Part of a small language model's weights.
Size: 11 layers, width 256, 4 heads of 64, MLP 704 SwiGLU.
Architecture: RMSNorm before each block, rotary positions, no biases in attention or MLP, tied embeddings.
Training: a variant of Muon for these matrices, 513M tokens, 15656 steps.
MLP neurons of a small language model. Each row is named by its layer, matrix (gate and up: input weights) and neuron, and shows model dimensions 0-127. Each number is 128 + 32 x the weight over its row's rms, rounded and kept within 0 to 255. Numbers have three digits each. A neuron's up and down rows have the sign that makes its largest values positive.
A block is one neuron, or neurons of one layer that tend to fire together. After each block is what it responds to, as a language model described it from the Wikipedia text at the highest values.

L2.gate608:139193100090113069131168171158154074133089102153088096105092067168112135060113096159141124130108159126157152091107079127146158170171119147174144084098110127122149183107080121123162075085166050092075074131211165104145144125122107148171078144101139131085161120102050127123144168139132130143125161144113056145146123170140128164070101111112131125168131154086145134106125091163198164158160
L2.up608:143164103144119113182157164222147079114126147164092146158143143101147177120170183099153148156132101202100167113113151140181133134182129201152082057078085161152139126137124121121114077136171150108103107153099160148165182113145119119107161086085170115137137140086109120118123183131103188121104113099099096164141117149156163195135134094081067152122142122128115154152191114103154124136128
Description: Determiner–adjective noun-phrase openers. Words opening a noun phrase before its noun, chiefly "the/his/their first", also "an", "another" and adjectives like unique, original, important, notable.

L6.gate123:134139116080151174191157085173089101218162084146155109084118162118113163120055115125131143110087154136161133179188119057151120099162128157131108154078086122104146109090106119092201081133124102057174166125137126120092120184120153182144128080141105097112164072082063170132113162177143121127095157149159073100147095121120109150081137122171118117131128119118111118149130085096179149146094
L6.up123:137175186155109122100164165108098122105037164155105083165175175170151122076128138157168119130110135094088165127111129074161090094168117075105126123088107102147103152112138144151120092123112141142140142089109123104056111147114127066120086106125062049149163065146116097109177108150127168147100168114095171124128102166161139187141122105099164151087131098140143196096052150097141169130079
L6.gate242:125140113095129124133088107148128086100195130111129152134121145131143158118120217080146166127196141171143126096166118100134118141176111106117148070178073062137120174114142195091133054164162115145131099097075144117116170145170094157168160091137102079080179167095093194092111090165123106085157188127133104123118079161135149124104199090117201174198148152133125067105097087113081154176157
L6.up242:167078172180097081146137158182136135138143100125157096164118135149179165136161152110100210116143088166125134103145162191133124102116135142146192121151164175084118175082129130147102118089125133165083141174075146107039141175201149112167165171090104160117124185101082165126098106137092115045130103186106174108134165199150116147140143136105056175134183114154148080164132140125108132099048
L6.gate320:193159154177107132121167138120094138162174130114085119120087125145185043086064076156162162172110109103141163092121124101083156107147114118136157144127060092091104210152156153032121176092130061130088134064121135115145206131174157162159121084100106173116145115168129084131138133161122129178117177075103120091149103061106077162125175139105102150129152134120127134114083112119149136075123
L6.up320:118145136150117138148131130089132148107078137098150139146105111123108112135112142192159140101111124050185106126091149114088089062145175169075173095117139114120156162168156117144126110101146089154130195120190093148138134093138166153161134119115039125111112175141116119137121134119114118167108136133109122137123112076116130164122121209090160182169138088156153142122118117168067118077148
L6.gate334:152130125097147178201095100120154144153137157142138127109163113189139145142111151133159153106161062093146130122159119121122085133152118098115140156110118127169158213138181092103165152127140107123164134158099110126076095121135186115171090044155147145213123114128098123161101155169121131112106129138105096100132189097184118138124180097095136095042153128157202105100124146161062121123162
L6.up334:115136157176166132097185131102175104161142085095126102093135126080088169147144121103129147167149122105119140112150147086095117127110141129098135131195070100103138183129138162114148169196157107111110170178114091138151087181089172107128115043160114100086103146077142189141138157070094129143143128149059129088178106142138115093139164161114161166122130132150179095197165123120118057196117
L6.gate401:129116047135164153128077164142149154191130140137124132149106137103066153103118211171125081148125145058170114138143115097136152202168072140051112153095138098094109153155080125129110103134107120149165133100061141137056170168115115094089114108144099090140108095078127161143196148139074136121095134204109131059144085081181079157127154120087108164098138155099116089129136080165122144128115
L6.up401:132139155163157139092085135133169129147084172168069181114139142114167179155140133095119102098172149065130097077104148098192081122111129161101133110080093138123146157133152136116082076098113127143086115177155071104102113093120104179144129104090169136108124079124143143129099192157157136114132135119182078115096208183121115129142024111092154151112127067154137101130156151077149180125137
L6.gate507:119140129076159135111152052139097132064188133149170107128209059096070130164159151177151133094094137162129168162121155097108145053071148153187068147131140122122167145126123094088123128123161101139115138089114115138089129199034198167166138020109122137106111150085100153074158150186106152110169131115146208138119160130135060200124091091098149160100159117153115052119173118111076142136144
L6.up507:112117114116093129147102131167152111169090101176139118091164159093084091103045133144137155123133127137153102167141138132169164120101145109177157143136153149154109109151114102134156136119160061123177124068146123150133120150135091162143178096089145118174195133137085116145111134141134062171103113096143195167105109153126098170174083114098081189108169097143137136116139142108074128140134
L6.gate517:145102118144084115134100141166128115133088152070135109101076171088118118104091115135142130117098175114150084113177145091092112103139142117136141088087118098139076127164104166149142143143125076174125124109111124160119137110175136116089141093177101132133069145124088108142127093175208137102132206156153055115154135124118072144153136059129106151167200167172155152117143088059073103156144
L6.up517:115120111138119148151070198133133099071148113111129135146104160112133136139127134114068138115118139159105123085162087118069138121164134169200144111143133110124136146090117127119204111097147104177100117122157135120134093125101147160177166055142141134122157145132126118138160176172098134152124161169134183111116112144189140158115065069184106118100185102115107109111169087138118133163134
L6.gate688:133036090083154178114155156146171091159116078118133133165093130130158099131189199115193147136142169148105077154151115106149161126154164121127168134159118082152144098118112160061137133198116140129141087071145139147079180182124130158134157087115144055161159142158088104174162153220137101167108107105137161126101143148116137171087166154159064165118189019052134137120131114104167139146103
L6.up688:164135102104054054136097106116152159103130085079135131126098089162170110142157121140148134155128081160108137144143116117171135110096092132080162115150146091149131120153151132106166121152121173150156092120079140139160145081116139180126125131146096092109157195151116132191067145122040108106171133096112169114096182091070075146162121108151090161136095189162163099141109109062133152100129
Description: Adverbs after copula/auxiliary. Adverbs and similar modifiers placed right after was, is, were, or had before the main verb or complement, such as often, eventually, later, also, and traditionally.

L2.gate225:147162144119112148167184125156131110137147176133094144156145149123134150142102117145121095128132119107172188119168112087100131140096035177075173123096170146128150091137163123173185165102115127181097119110106086166094130156138115097145134097146082064151125054117051185144169105153112151123064129168148096153150161173132175140142203119150128150070132142191153124144096086104131157148160
L2.up225:134084181129202087100128122130116120168162118053168120117090124071116114154144138076159066160099145086144154147073140151148117151122116155171130158185137105096151164142103071118113116107109182089136111138168055158144153139161126090133181176140123162137113152091116118107122077155073092083161197132153149098119131136168151147110108140076128187141101124115136125142109145129095113094116
Description: Approximating and qualifying adverbs. Degree and qualifying adverbs that modify what follows, mostly nearly and almost, also not, never, either, quickly, soon, plus ", where" clauses.

L2.gate134:168089116103082191139075108148125174131187112184131127183133155146055135114111058124087139145158126123079138092166158168193153168146159124165133106136120127167182117162118142095114098130080141097108116124170136139172120182176141084085125182056111159162143188181127101119136149094161049161143108102150138139143130107118133072133149114110167139030111126115070091123131152127157123135090
L2.up134:147137091081081126142081072091160093128156167129112153179130142146087141092166137184106123154142191149083141117154197129119120168082092060090096091141151107138116137041146084151129157110074141086117137135117150113149099128107066102098124139100121121151185101117101090127167157118101081137083160134106167135148132096142056145074201129080171112139117116087127126110191101162089135123075
Description: Nationality and kind modifiers. Words naming a kind or origin before a noun, mostly nationality adjectives (Japanese microbiologist, Portuguese title, French burr stones), plus "Species of", "used", "common".

L8.gate86:148129149135116158185089117094183141145108170120096121156157112132093155083077097151129132105114104173124127116118119110089149142108155158120197118129052162075147133153158084114118158149134181137121154114085170195161147070117161165103163177128158139172154135150042139090141109096127130147094142113131180107084137120133151115109108112135100123144080112152088150124123124094119186090166
L8.up86:081075074137165134090130108118120123095141049084139099157187165064085172074163115133196127104120106129126115136134112082135089156160089165115138185108092131124130116112123127100132126159140113116163181141096141153118115142178110153159159130069140154114140102117111146141129163144111083123168132090123112084118167123129094111142189104129159069115051125118080119096140141112137089128111
L8.gate137:140108091111183099122136110139090158161139093168165182182103183142104081141168163156134179096127096183084098089140106108074113141101159122128078134071081132122166107073157154141147110125133193107095121152169160149147073164089124137072093193090114122153151146105101134101121127123102100184206121179058130153051130200120140080078100148141173129106146164129136098078101128097130124102090
L8.up137:156132061156153118129106168088145142170115089196121105168159157099113098133113165108101152121095046123200136162121102157128124179183138096120131098103111139136174152153155200138093144176167144149102118076071048184133124141134090143136131086142156072186126143082066113164127125111133099098152195091074120139145167165136136148165121148128187138124124096134146152115132130107093120149082
L8.gate212:159081136124149138115018145106143120146119108064075099101054151166129104129148134159128121117193094195116040097139135172099118105146182120141159134115105149121149110114095160100115110194081125148139121090062134178120106128129111103152099068131119096141083143087065165096150166162175185161147155176123107088113144157134103064181161121153127110080118109076160132113102091134080108103103
L8.up212:138065151164156144141131166116113177133139085145161151153166160186103141162070095134142133102150132163141120121135147070158146160133127141059127116124147105162164171158090076083153126186092113095109138124107102086121121107168082143144151072101162087100155131113088104145143130156113150164130118173082178166096137052128028181115145079118124135144132129138102159204156112074127114080116
L8.gate243:164226082141174150131118094078124128137171146178083098121110102074138104181210120147131097131152102169154104079185149127193136166117138133159145126079102158111202180075134140121070134072126087176087164137121126118120135131124151113147041159150143135190117116111161140109116149123087134120140068144129066121095152104160095125137119134127129177093055084121097155078070124175097108151126
L8.up243:131137150121110158124182076106115188218188089177118161162135101153110130122150134084092150112140094200141058104167146144150104145151155136173118140156089202087126119139169131077094145153118086116102186120169120162067127074152184071067142126134183088125129130130165115133125205126100183145143117123121098089164146088108142110190114122125097170111117087148095089148163095135126106111125
L8.gate267:131084092130137138099107146118164150163139197169097087155141131104182114140125153109074152136193122157089141085144131138150128129160112151163150118103131143088119133148150099077128083130051064130092118085083145139149149143104111083082084134154160127163132154133097138132168141134145131153105095127143084106101107108106119183181169114161107130113066121139166152100206166086157145147100
L8.up267:134060132127197152115054111126140048123124099086111088171137147127207126163158098129131066125137092131128092081128113096130093138114092086120112087181143124137197175113090163109129179113088120135109154126128126135113150107121096134131098142181089113118119162096153096128152094106152091115176105151120150128117076197143070092182092217131137176104124119083146108193145153142072108131087
L8.gate422:159140129115145117070112148101123112198122099153153082160118139124138095218167124140171108084109086178094106131090095102151140165146122121121130189076117121153156142137103094138130139131136128113114113060123143114121146136117166163111159159195108124181180150170109094078144156147086096140065155127050086093102093152119116104132084132105142130113102111112191155115172164198140126148124
L8.up422:166098137129143190129101140080124137113158138103146115099151084109117071159179133095126113121127075148092107132155119107167099135134114118165143122183145126131152129176186099077113125155080123182160130109109119142153171109178131082081176140180123150144084138157125143168105151121153109135166091122142128119097100091127103143165137082115073123157104133092109140160120106096110120103074
L8.gate469:157130096098148123131081147166131133182078140151148122083118108154110132142161091112091170137172154174113080140102118092136140071073110082134132108095109163154144161056066058100159151154072135176061165045120103141114118127101095149122128109135110099163119166069130068104132146100068100118122065146096121113173161139162133172148077134162090145128090128075170072121080133131090161111140
L8.up469:090096151144100130180132109133128160108120091035171129179115123113086133104133194128122118132098147119078130169165172102106120131176135131095132168127069137103134150088120137137048178104123147129143139070086143112128137169116183168073086139159069118162076109096147185122146081113138127153175111151148088156097070085178110166130155150092120129068076118130131123131147115166180138067035
L8.gate687:169105112157183071122122159166120102149154184105178135101101144190103133170154183165157130144156140127165126144154147106088146108169140098121142095123104103117080161086113093112074134089147130127117143092127111128161090148152093171180108125182129084122127148152121109143135162103056133155089130134111126128111151088131116119183122127103158114114146143085219107109178058144145136166110
L8.up687:131093128118097031097142121118038191177126106166158083144102138134129101135094113145088110129168138108187205141134165161069194125116091137155097080109124137071136122116109097112151130139161143147137088126114177144131145111132105084091148150128141126139124168047133160157103105088167111145129189140158105121144093128108129094108047137120122155101123148044117133110143137131096119069113
Description: Person description lead-ins. Tokens that begin a short description of a person, mostly nationality adjectives and role words like "is a Japanese" or "Argentine footballer" in biography openings, plus "as a", "former", "n(ickname)".

L6.gate101:137106132143157105130098100110129184113175147143094122128158074153114154161102156107100110083124137151090121136108098120151120030147075107172144078089111094127115126114053129061057164129053141111111079128060125071117088149144154147158106164149181191108090149112107097100159114084089087166167117172065166103106158091136095162130155173107090162092127091133098096166155136093133134117059
L6.up101:098093136135132215139145104162125102183134112123091129140091153112109109179105126165109138107169065098121139088087159110163067117182065117148094064167162128152131123112095113158105078084115129114075176100137147157138158111147081130027148142152119166163119158155147075138130178093114139074148149099102139128087133117090110157095107158115101092114120138192123139142078159138071131192108
L6.gate210:101151142109160163171093146145135117163142098137098148150129187161126158141105069101109079078158113128117142079080108111163085095146133139142142139113057078128169107131089170141082117141095082094126117110111147177126145081215094126197116095097109129113133087143099076094127114128164139152160139113100079082105143161124120147131143134117123145135133141086076164104162091076131156139124
L6.up210:126157132140162136122119094200109101147084104155125184129178125147103123153089098092128112137155134115123119161070132121130138179167152161136157142138149149109159122143093133146056139193117100114224083039116154045066125136102139125099135168159061168134178109148156103111152121100139111123167152060118088113126165129114182114118081138125103151176154193177121193114168078121185158120186
L6.gate238:052117101085124091107128124069141118038149088143174130143082088141156159063102115211165140149134115115064146103130117091115205117157135173103084127165124147158158091111136134100114105085107095131119101094080148138152097169119112162090089113150154129133158158197064172149170170126132060064105142078181133107082166171122121105157148084172115150100121130138139146146127124087125104121142
L6.up238:107128129101164123101130109066140103229135135121069103075201128105144139134137126178061121107162177103072138160138171071169142121119130097082075116134080107183108106105102042097130136108188097116107090165109156137124098120174157094134163140113151116179176140149088158107139125158128092112142172140083163098094120081196122109067066095184117085128079165144116114153156125120089151137143
L6.gate276:175184105167129184158146124094153135163051180196141142130161160073188167080112123162154182125149139171152126141137149138102181149115102059096094046189148109131170155075166146152100059148163087191177159078139106079073124162173139149155123123144181090118127143126112129136090094165119164116168120112107103161113134072120184094170098099140147079148141141118112155088044124123128173171085
L6.up276:060153158133166136129102147171127070134071095088138130132151124130128145120171104184124123134152115133052121138130126150123128115134108102138133154183137156197187093117103184110142132148134135161177081055110108143109126115105164120144081142088130119109140095176090115140145141143098096159104103088079118151113097085127165102075143130109117075082085179072074119158144105131204099107142
L6.gate283:148137109132129172104165057120136088110132118112101110094132131110115121129152147071109145172122149136113179172178122124089166123207134143158130142194094170140079115117122083134155107109147171094157168061131083141134115142115073106111148151069161189062146111164073137194150116162123168081125113151150131143125079031059124127113158163082101060122062118095133104156122114103135142107146
L6.up283:145093051078169130070128140143148105111110140074128104070089107105127132136092189101087113117098128183140117104088073118159153117163151103154144161166088158161071123051127101109142177132088123129131137129066102116067166151152132144141152119123133097075146091152140141146065092093070101131130114141161157134066141105090120133125126070165101143131124131159108068075110109143122075083151
L6.gate310:145146131177105127099045101167133115137098149131126141142095073178142142078143127065096097098183140115137101156131120070127112145157109143135069058148122086151105152096125124108120149135052120112074123121130158151106075062166136097102137101146099085113165097159116196068113123159131158094105116126153129151082155125091140134126180103154164119069093158102168195161141145129109138141152
L6.up310:107196151140148087106130147104108127084078152143157099207105124136181111157082159117121181189079101135083111104159121125173084120171204106116120124093152110160157157109104103106164165092141127136107169154131118114056100114159108092140117107174148123148093169106113125169114083138161129066086115130154068131135086178122112145122135123180085049104206103119127161085089093102087133076127
L6.gate475:122112124111195173176171077156121119082122165206060107118158141151143069108102140118138115174149180152060152141153121154116167145154071097110076203123106142170096074082128102110209154124140152162190168142121129106108117128134114079117150104161180118100113117168085085146208105175144112104165092124106131140182085149074122134136163166153091076071095069146134120110118118141088128096156
L6.up475:064123105157106172131084116056122178115108120152118162118159081110143123145121126103107068121104117139091125156134107061122109102152117096158145100089110100182161082117229093117126085125153154105199197150103105142135145109159173173137135108114139138155112126155156084105123077189089153130138081179153118100097088081115196142130186117131088074167156134168105142181174115150108103122137
L6.gate680:143128073168169163115164124146150089166113109134082145194111133112131138108130138098046163154161129158098154165175160053096173166143048093104139149171115123148152125105074105115128131108095139126127101111133149140093134127171103111128121089090158122152128109151118138109093120130120145117186140103131178164135132125120136153124075103145101063049103112114187111138131068120113149129134
L6.up680:125136145146171122150120054134087124105132077082113147066091155164150099087160085132166179153158128101062088134120104061147139178191120131178072110220093142111096108075158114125166120034129124143112070120126070097133099142128133129138148147082121155139161182140111179162134155156132080148126151085133118131109114104088096121145122073135141097092092105124100149153098082100156155147165
Description: Adjective-completing suffixes. Word-final pieces that complete an adjective before a noun, especially nationality endings in biography headers (Brazil-ian, Swed-ish) and -iest, -ed, -ial.

L8.gate22:112097102113119127125073117151104127168135163109119055133190079098163078062106133120142152125070043162107135129106137114123104179154070113127082138141140186105114098088164121126102160181125134166128127109125189190090109170126141115128155142152085126136138099112126136134119128090177129146048102129116154115135094136114106138120145035096149115117157122125135080099077052155126099141097
L8.up22:155072063164146060099113104139131134133073119123120098188108141066071134139099117082027135143075125097113116132102167121136112079165103130060104136162127126168120161188114119146146056090113139151116172129109207093164070200106160135117161097123080098140119154105092150143163152102113172129122143089153152096162165137076174085182169105069131128131155138146111129075166163126052153113098
L8.gate175:135166110066186136135166139143120089132082167104117167066154117121050157116065145118129162112111111191129128134138140050149153153115164172182117180185157153075117159118107142089114101158121114126142139138127133179159071168134199095161155165106166146141076125085082173089154121123139099135101154172110114117123150087140112139179120163068149207139176094156164118128198093105077104122172
L8.up175:124092140105129141128134116109105143165150170164145163205161102168129127158135137149083154160068120126083063174103098116113136149167119098080144104113108133157127083161111070154110109199168209109119134127123083123126089174147133104148121113139137103098133083081150152146130147156122160096109158133098119096068084072138129111179106156087133156079077065122111094073096129143148099159140
L8.gate201:099092055099139108115170109113105119119137201075153112148091138125142125157129158169173162120085091098093129123122134130122124125164158110077105093156104104150088182070037102140155127143196167122123097085091111180124161129130203130127158120117147150171087095113097149109135111117111094172138081114159109126102096119115082106172127130104103158111145137087118194126124115154132123092100
L8.up201:167127137105134133127134169193154126106157133133103116132104098161107104104156105110147107155118168108098208153165102102098164154104147105166094079143146136110096112076152127123114181111128147117117092128128107135072184140095142124148114137182105139109164163106119157095170165063164090075105067106115106145178085115134046090111144130162213115101124106124107092119063173145162179180103
L8.gate302:107154127121087139099093182099078174147176122166109124142131123111174069072132098147109151104114098215163058135122131198159127157161179098174167134093112118125156146063097115066140073122152113108158169127172107166168136087120171146158128117145124085150141065076098117109174156188175096137176133179132106183114142148134150118151108056119094149097117083127150153070134109147109075121147
L8.up302:110132149125177020130187163141098143092163126158116085148144090084085171101169158204185162110144100154088145120132191124093098109126105186114146104104095139122121163172121115116180131129143123153158164141093152139136156173145208140114185118092120101136154093096104172108114181160070160113153141142135101113075145089187072125136111135117136105156152108108120124165152130174112116106123
L8.gate378:123096146213157130180173150215122090115128106128156212123058138157152158127133166099122119128108081184126083094157154116068092107156137129084164097070121109173153100143220103130138166128135153143155092122153088187117097158177136153071122118203137104098138128118128103164116090126154154137150118127115182089106090088118117139120053110051144162140088120152099164157081148125151126114153
L8.up378:132126167121126092126165159115140153146146128109160143068077058123133117119135127112140104153037156113068117143135149074087127171139178113196189102106172164166122139150158147105115081168169125070120118074057104173137103150073108079145119166133111139145070165042085103131126024136091106081106123124108099131150104112189163122088180197146086151105094110131161117120105085095094163115099
L8.gate383:134095115137129107121143128155147166113137155154157130084102139109114131155136126053100132125076114091113101090169162103120147110158135103166121176110151213143155104123120127115112138137163088111075136083174146142077057177135151180164119059162052133137128097139113161126116087047098182099082116108092111119135104093138056156137120148108164175136173120223120138100209088120149118166130
L8.up383:111085139138163117107179098112098101087156097135181089117136174132133097117129145139098173142086161166153091086093195066083144171122187150135104061173171146151068123141155118060220106119117117129067121081180091109144140139058129102173153131134164140154155120144104157118115130086152154100078125123180167199063147130164122110141128070088119132115113071104144141167100209106132110109151
L8.gate449:115080077119055097121105146157115123118137155073146076165084071095093116073158122127129162132140113125098172140156187173083112147191087105158116144126113141137154198174083125088142115134132129204081156105154211152127123130144123151135142157177057133115126134095090126151087108098152112105107136173179164087148164166130166129141106102090155173125179078188145152114117126131072150101134
L8.up449:160125085137068123114089138167128145135129091136153087093152089088116155037147140155125094091132058186121158162175175092130108150175118135153104133155131127107091112081126125153139149142144129134045168110165121097079143055152085105187113145084085139152109087093071154154109083165105139108118116129144125147100127121155154147130138090121163111128172144158185107111163052125134169131168
L8.gate601:127071101120105111114148118069118139142117154133134097124172153137138123084132171149134128138105105193080118118109169117155086137096126149056096146132145139133108203121120113096121125150125167156135145117073129192148147155114108163143171116135152148151161139128092090137155188053122149119094104143165117141078175135173145131157097131093142119151164100166180126038137096045084112124142
L8.up601:176184092152103092137138130123123081134168158132156136108167113090119109170112106123077104157089053169135124136113127117184101109168116159138144143127142164170098195168141112167131078133169158129108165120182153126086114123123097148117170084110118161120102094100134133105131111102100145128098170107151107148150125129167130136109109130104126177153120127125160142079130147058068090083166
Description: Passive auxiliary "be" forms. Forms of "be" (was, is, can be, has been, to be) right after a subject, mostly opening a passive verb, e.g. "can be traced", "was consecrated".

L8.gate113:126167077074133084118157104129141074164114132197146081069118110147090130117127087112101087133125085137144119150144131149136128217127129113116101127072097154171125126136102139124155122135137147088081174172132129117053112164180183076135113133129134151159138109138084091133077138145191105207126138164093165140140105138075169170100153118117140176098153102111089111122067152141107138186108
L8.up113:161141124155072145136129109155164125112135108118075129114132097137109112127114099110081085102114229127152120155119125128195170119093084084087100181081076145131090142099143108111156066176123137078099133123145167060073157145128147142129109161084123111089129095150105044146072162089206132139144142155134190085104114154085114112081129105109123053154143090139109102121111155125181169136116
L8.gate255:172167085107115135147149127215166115118098130121108095137103171156138071114141203134131153175176143148060114078086153107087095102142091162217088109055118152088154134095139103160139137127125126109132150134150119155176143124201130122128143166106161143100102168074119109162137164170098087152103088131123121143141164119087107096077124133171082180144148124110105107168142175111166140117154
L8.up255:097146098123158149091146134155081149090085140194159148077173162107132118158087054119105139061117181141172125150108149139130159115154064127105110132190134059105142078097132128106176151139155116116079129077103153189109138094079113099188086149103140142098161125159147113154111111091118118137188200131089122134144149156153127133098168119125124087192116088097091151118096174123115102111099
L8.gate263:131113117081138117161173109126124113108175130154151128106146188099134139124151125126135089130117075167108145145125122126117113150193106079094130193142148075124084184144161090109115128168094132163064107057093114129072159128210132166103155099103173147105183089131124145154161102172188135171082116153120139121108139119160099124144101142094146126144065144072058098122125164111171164129159
L8.up263:125098101129138100145171146144181084119145095160130090099165162089034161122142174181057124133135114128093124129122101155130155178197116090136118132114187118101125114107107138097123102177139131116187065160187085176098133151182122062162105156130103158175170146069054113109119133153144147173109160117123098080098153093137156075120143165126056069129089121078117097098132091136105119131078
L8.gate307:118126110123148092134180119148070104163173149212125068086135109176118106108119187127065098139138054168115170128146125126189129155120087161159040144115140099133104114074168096182189071075130129165089077101158107166115106086115179155102161143094187096108172141166132123149084175159161143113090093167126119105216142137093132156127181075168105127150112131127144157138142103080158082116197
L8.up307:131160094182135181154166071140118150151168112122136147161160108076184160158147145150120109159081114160122066043105117117086153144174136093115080064097054119134129109144115127103158114106198144086158156158175156132114147179145164141086090136044112145087129071164123102071145195046118112173108144149123191143102135101087140137108193082141158165165134147044107125148137151119162174128134
L8.gate360:108135125124144175162190109089128117138169164120118095175142117124166207125134123120165082160099102189178173141124101134099199121135141146126108158116169116177134089049135074109174171114155139140046088177118108131133120123098135081110126150138086176136135113162115100201202126150188114130054126073089074094169087104090108076128121090144078123128093140160163156093104139082119131114094
L8.up360:078143102153127058086150092132189145113125129076104070138151078142122191145081093122121133099130137084144147159125128073100155146187120155147085115125140063135136150038129111093143140149139151086136154137134142113132152054123100125131197171159206126122134173114147098144113137156158129144076084076138126153065163123130145152143139113139139142084082148141100054162136170117135125077165
L8.gate437:133124175130122096123144149105141127091127131124154206069175092205095127117116141122106084150123117116082143113053137165178158115162123122101118120138074069162141187130137131088097093151168088168146116095137192164108149049137085163104121108121056091113183149131116138125132143139140158087094153084108110124091107146124098169124129165186110165138097082156109148109059091124137126099141
L8.up437:163142116131162072109182082068116113123174116163150087107144145103132129151179131119138111177114100077105143128048154117175173134165111091123157102108171098177152131183173136109194097133112106087141180107108146124146213103080164172175198112118136085164155158124126148164171102118118163136116091135132096157112163086176132091123167050126129118093147108133155174162094158135089122100137
L8.gate519:096164100138140123158185092113127074153098151135113094133063083119204120082127106113168109125088081162087172059148137125142186148190106114144101145117112135181130139111119095141143092194141105093159126155104196176084133065126101063089108129117132144068138141202152101160154155106165077155118153126086118148159172073068137142096139145191125101118074136132152124130086109107164139136177
L8.up519:119133138147144122138132120080102141135094189090105157189115110112154148221133126145120128099159102147157087133090087083154114085130105157176163163162126128150097146131160093059143117113123133158123117146151099097063120117122118122123109192159121111115111089050116105170136093139135157120115132153092100122096079134163137151138076042123136119157134099144120153075125096102120106163123
L8.gate692:106118105138095108101145075148160088131116147089114073163147140125143184144129168138107117175099110128114208133135124110150085132140141142108102074112114106155142156146106077128184095154152117078133143198109116115108147111213071157087133137127148181147127155145129158113139157140150148153124149129089112125105128141091132109111149110110149195111090087166173064162169122065150119111189
L8.up692:139181125075113100128137166130120152118120104087154103104142174187106142125071163104096125165129188100155143126127132136068119096142108102163101125131083107161117133112072121166124120230121108085157144107111118148098130159169057087173090103118156052144096135103127119133079113180099163151128143126140138168077152106120150109063133122170126172078120127081164092164128088115137126080111
Description: Attributive adjective endings. Fires on the final piece of an adjective or participle that sits before a noun, like ineffic-ient, opt-imal, undis-closed, or newly created.